Part of a small language model's weights.
Training: a variant of Adam for these matrices, 640M tokens, 9760 steps.
MLP neurons of a small language model. Each row is named by its layer, matrix (up: input weights; down: output weights) and neuron, and shows model dimensions 16-111. Each number is 128 + 32 x the weight over its row's rms, rounded and kept within 0 to 255. Numbers have three digits each.
After each neuron's rows, "fires before" lists the tokens most often just after its 100 highest values on Wikipedia text that the model never trained on.

L8.up881:132130146131104177130085112153081081127100174162129161155189087189142147137139123113147146174130066089144170098137099163137181152147115116106079121154120112130182179085133192156182112145139111127137192110120118105116073051157167174154100168130162081114166163143131109191135134167139143129
L8.down881:148138126165084121171145141119088188097211091126132119121072157112148117129086138107085188152192102144120172098092079137125142128157203107094178148052131153119151117185147107126107125108140093121048089095136095084164155163125160112186099142168113113121121144063113144096113178178118147149
fires before: " |", ":", ".", "3", "4", "5"

L8.up83:080103103184123113093134071131175155108091156134151113128138160107102133131122133095180142106160124158168107132153117116161104081081184113115139109117144102115156124131164080086155121187165096092109142098161226114099123126103124097131119181167129143108149112178167094152112114178164163030
L8.down83:071147199140144141125146148146117113103159162103138120151109117127123106105099145165097153157150160135148186109091085184137116159144041142160113099090101122166123094092116161113158148140191171192126153145107098175184086090137093126137121125154182092135132165124066132133116095108139069163
fires before: "0", "1"

L8.up1754:193141138129120095139095105173109125134111134125156137182128203074255111098107121080097096144113083099163136114162087159180105102089161131138124062149123137150120145153137131175092178169123111093120141123137123188169163158122170125125191108125129216253122171154155119149100202126135093130
L8.down1754:088115136093105111133160171101148153092133190078102137107119106121035125134173153169119135114153147133085123129109124149055172148153148144111131158085161171087132091135101165115131105070147133177125147158108155082078107112175138147109095115122150048058103122173131179126155027172152110126
fires before: " |", ".", ")", "2", " ("

L8.up111:114155074139102147095122166122147187107170078129151106146137124133186127122123188090119126081124174138118135120072062096151154097092103084128143107085143100099099131137064164158151127109109084116126089114097150144169134080116130142126109135116088103178109136164140114137044167158136108131
L8.down111:168143135126123105144133162121150112131107109161146124115137153102111143105087126104136158142123128174127178120128144093145143150160120167147130117132232103151149071088176134119151187134116136205107100196135118113114127160111166120144126141142117119140138128115087121127129135194104158117
fires before: ",", ".", ".\n\n", " |\n"

L8.up635:065113097153136115071124074123141144144110120173135113157111168087120150131110108106126138137128064117102114070086114115135080100087082222101160197136109148107109082096112102143157111073126137182125075073146144150120139095117161216129108182058093146099173125116120096110157033131168119144
L8.down635:104124146214142183183122125143158170117111142124097141133169166165114124095113162172075143121077171194117106138143155125149132117161098109140101178135126107153093053173135092138205164187081112116166208120147096092111135123145121124138132127182135079140114074142177086176101174148091118159
fires before: "-", "5", " in", "6", " on", "0"

L8.up1167:128108150167119167096072154075174108104131169094069128111102123120130121144065124021091160138112071166111126094112123124182118166161140156124213146096099127114106118142120161134120108107142076108140183121122252046114160162184152104084089097181101152125140129133142122109140172137122149073
L8.down1167:097085099091152097119106097105124121143131207103130159102111160077089125165104100106146179149136139083103074136197153121117130159128153125173131149109137126121105172121109111163115154089136142133127116123112161113119098116108110105071160147084199150099125161158113185069124141128172160162
fires before: "0"

L8.up680:115146127083107145120132088128153098161149119160074174118137168115134116122118114156164128158159110147138117152122123143101091108120138111107082169111138119122185119075161139074098141133147085098137113103143151085156111121111083092127133055151134167167116144125145097174139111136165205113
L8.down680:119144159186204121132112184083078115093142149074208141112155130098136141175142190101120096105171121103088144123167135148195130119145095119127105106120149147141107134103136085147110154098094175133176097168125087087079132125216138102146078197154126151115157144103029169063111142108127108112
fires before: ",", " the"

L8.up26:096149140162118088122163165163135124129147130149139131149185137133194176158132096117173079103155079162131114079135109081095191154095114137189124131172080161118097127131108100120124082117109131151093129069127131119155162112138155159070147151129142130153129139115132120051114198120142064127
L8.down26:158136135097117162127131074108164146099062152123136149139130138156142109096097129153111166180127108120122150149130096095137103103134123166142105194124126132129118104135169134059133154123137077105104107118132121104103167126141084111150196103124138161111115189138118134163186120150116127147
fires before: " (", "%", " |"

L8.up1508:133113136171074031147059129147116129084107128172087196126106140151174047071092125135071071114110099165151134117116143118114146145140142113146090076125116129081148081119133132079105116119146137160143103114142138139146095119136133168126175129136111152152136118131110151172134161150165080175
L8.down1508:067061087147120132149095099052097171126123179154152128145144156079146117083122166168072130103079136232111123133169110152095161141104126115158101133148162066107178101078111081104094161145102140078092137139120128112122135175159132099120130171169144114144180123153172123122132123113143138040
fires before: "1", "2", " a"

L8.up46:115154100136117088102138113165124127113136124153142148114161159154110137062107090147094125168114068143114093158129124181137126127160128144163126113133153114096098157183172129129152157160133141162109127118146166127097196178125137210142099134144119180090100142100142135082152107112177163100
L8.down46:107105154131166074130105165103155099151108051079092062133123114136056105178146159102161174098112098107151148169125154115096142130070117106162116207120128181127146152066127147143116126152138144124143109093081104102162081149131138117138157152087151117158107135037180146100125076147156135113
fires before: "9", "8", "aba", "0"

L8.up1435:138118120141132124069159090108147108165172178122079213158126169136160122111124111096175178095160075188153163105112145147132146125138181165116128106089099142130113120147130155154141131160081126104090147115180152072075211160149135098158147110123178158135156128178130118118127138102134167121
L8.down1435:110066065080068106111088146174142080118141139143121113136163151177104120106135092027141177094132079113171089169163105147160169122109121164166136188118090134125152100050166111121103075137142159180089150121145145122143155123177080164090158140077103176065205112118142151173144152130160127108
fires before: " to", "0", " States", " of", ":"

L8.up3:129170147194172123145143109187150190133173176199131134170175120148123117098131172165135125189077135128107078113140057175126112108150182097107190121095110167153151170105083186130139113135161144114156111097139127104125066101150093134103184141084159116129077111132144081160082103120157139156
L8.down3:073073097079112152065116120087064083116150134178115125083114130144154141105130122143139144118162129114177167050095119096087098187103122106126081128161118161125102113120160145112146170152114128144066171185158131131140151136136177176188129186131105124155171067194130136089129114116133142105
fires before: " |"

L8.up391:132104112126050135099113132181165192174176173121171168126127103104133133135164093112161184111172136128131143113080121083151149125154153157100176095159115124114181090116167136093110090126112173115116107098119151136085148151110153115147102102149153114200138120126193154139149187167135117088
L8.down391:112154146131166166133127088184117132161125140153099111122089180117148125150055199202102038162058134126122101118137129136133142088138129145128100155107130140154101136096096085170147187135104091081134147181190121120134162137154128125113111135099138126093103120063109073134140039073137105174
fires before: "8", "7", ".", "4", "3"

L8.up1682:140088080098093115155112123154146093184083094153173120124210139155107139060126111185173168153135101152116093131117106109105140186101145109109122087109148120126134130114134151107139148110114158164131151073103178076152119067098120185114171124112096197126100044163113152110157162159198121102
L8.down1682:084101163112151094133159148159098129111196135114142125097144085081132165137120085108172120129094129188137164128116152168113145147110114123148104117153156146133099068139109087116114145168136082150122125121167122143110146189123138091179127195119174104108105129128095108110117132098149115124
fires before: "0", "|", "1", "8"

L8.up1416:201152141158118135122044089136157121127156146104077144143114118013057100135152115098184104112109093160106087131154179110104151080108133124125123119116098109121067160127103142134101157110143120168093144117120109100073166126189115077059080088154129117146054156141158179134156137137196143157
L8.down1416:153107087110152094130113063086110131151106182125117145085153120195127121118121121153153112169187167091137149132127070066168154115140121140121103093145108158128142143146140144097080174114169124088141101126120189148172125103124086095154169131054134182151139121111144121207133140121185182135
fires before: "1", " |", " (", "6", " was"

L8.up231:119103102049085133071131095111200198099139145145134152160159157105172126082076158123079062087122106137195161170088168139116157103118135130135086125094105095184120066138114197169094128148123107192146113127133116124150145103147135161088121130110055170093124140138155140168109150110113159126
L8.down231:134159200183089121150091151167080124146146119142085143113122132155164175172137138166076120104118118174123080124103135130099060129087131079111152126130122107134169087114129063140106067106126100133117170204153170162171150171132103115193134119121140095101139147079139142077105126154141154143
fires before: " ", ",", " +", " the"

L8.up1907:104163163120127171175170110086126124091163090135129135126135123145122119162124137082078088111134158103108182140157129185157113107131127072104116119176097155143110117123113116152066160163123057144157178094122181086125184080170072126130142158106099176138122159092092128169039100150198076118
L8.down1907:138158107083135103147142126144143165171134170178111073179137108136127164106117153158192068152164106188174177101138182089093141108077149162079128085165151126103145116114104078115141134092098122096091128146143154117101124160097163097145111155139098094138065105136149113130193117166132132136
fires before: " ", "6"

L8.up1105:171136145138119147114124083112114137063111193182090124143169133099164131051099178144164122168102049126123178154098132160179086145147101103116166171114112121126190159094117125141100097130121133091096163128113135168152142099082132142112204139070132100124104134092148124130135175149155129078
L8.down1105:113220113108095120143156152159108120176142132143114160074147193085113128099121136094124208145103114116148131112093117109143120116070151104076160091025182137140133095166098151135101149132126123140194144221097163101148125127118160113106075144108139128121077006117076167148175098167109175089
fires before: ",", ".", ".\n\n"

L8.up203:133155169136139133146111131109105124130108195135157121115063211094130113140100184150156094135073112160170109150122144139155131142093159129154154083128109186086123111143102149123190063123144102091145125123152118060086189183154093114077155158131100146099077098116157099130163170186123118159
L8.down203:133129094126098124171072137112114181166139174155157115083113214153132104103109128130103064150122147143142103128143128089068112149130121172156043070132152085065088138130092082091118157189162132159126198180113186071108090084108156147139156151124107106144119071153140129086119129165099142117
fires before: "1", "2", "5", "0"

L8.up330:143141078124089120059103064123103077114141171109178134112105168086188144145117145139076140140131103167111077161138164145151108103123107076115093166084147133106155114175100131097111177116127075135114154116106234110186108171172128077101135117070122138111123150073119113150194113151109092133
L8.down330:170134097103091155178175179117151178195104093141101137089146163097136128134110130115146126154092149156166156147063103166151168106087166162094170029068255116125155155161131205131159118112147136100109125165121175134147132132088171124164066104121130118126147110133077154127066154148125126067
fires before: ".", ",", ".\n\n", " in"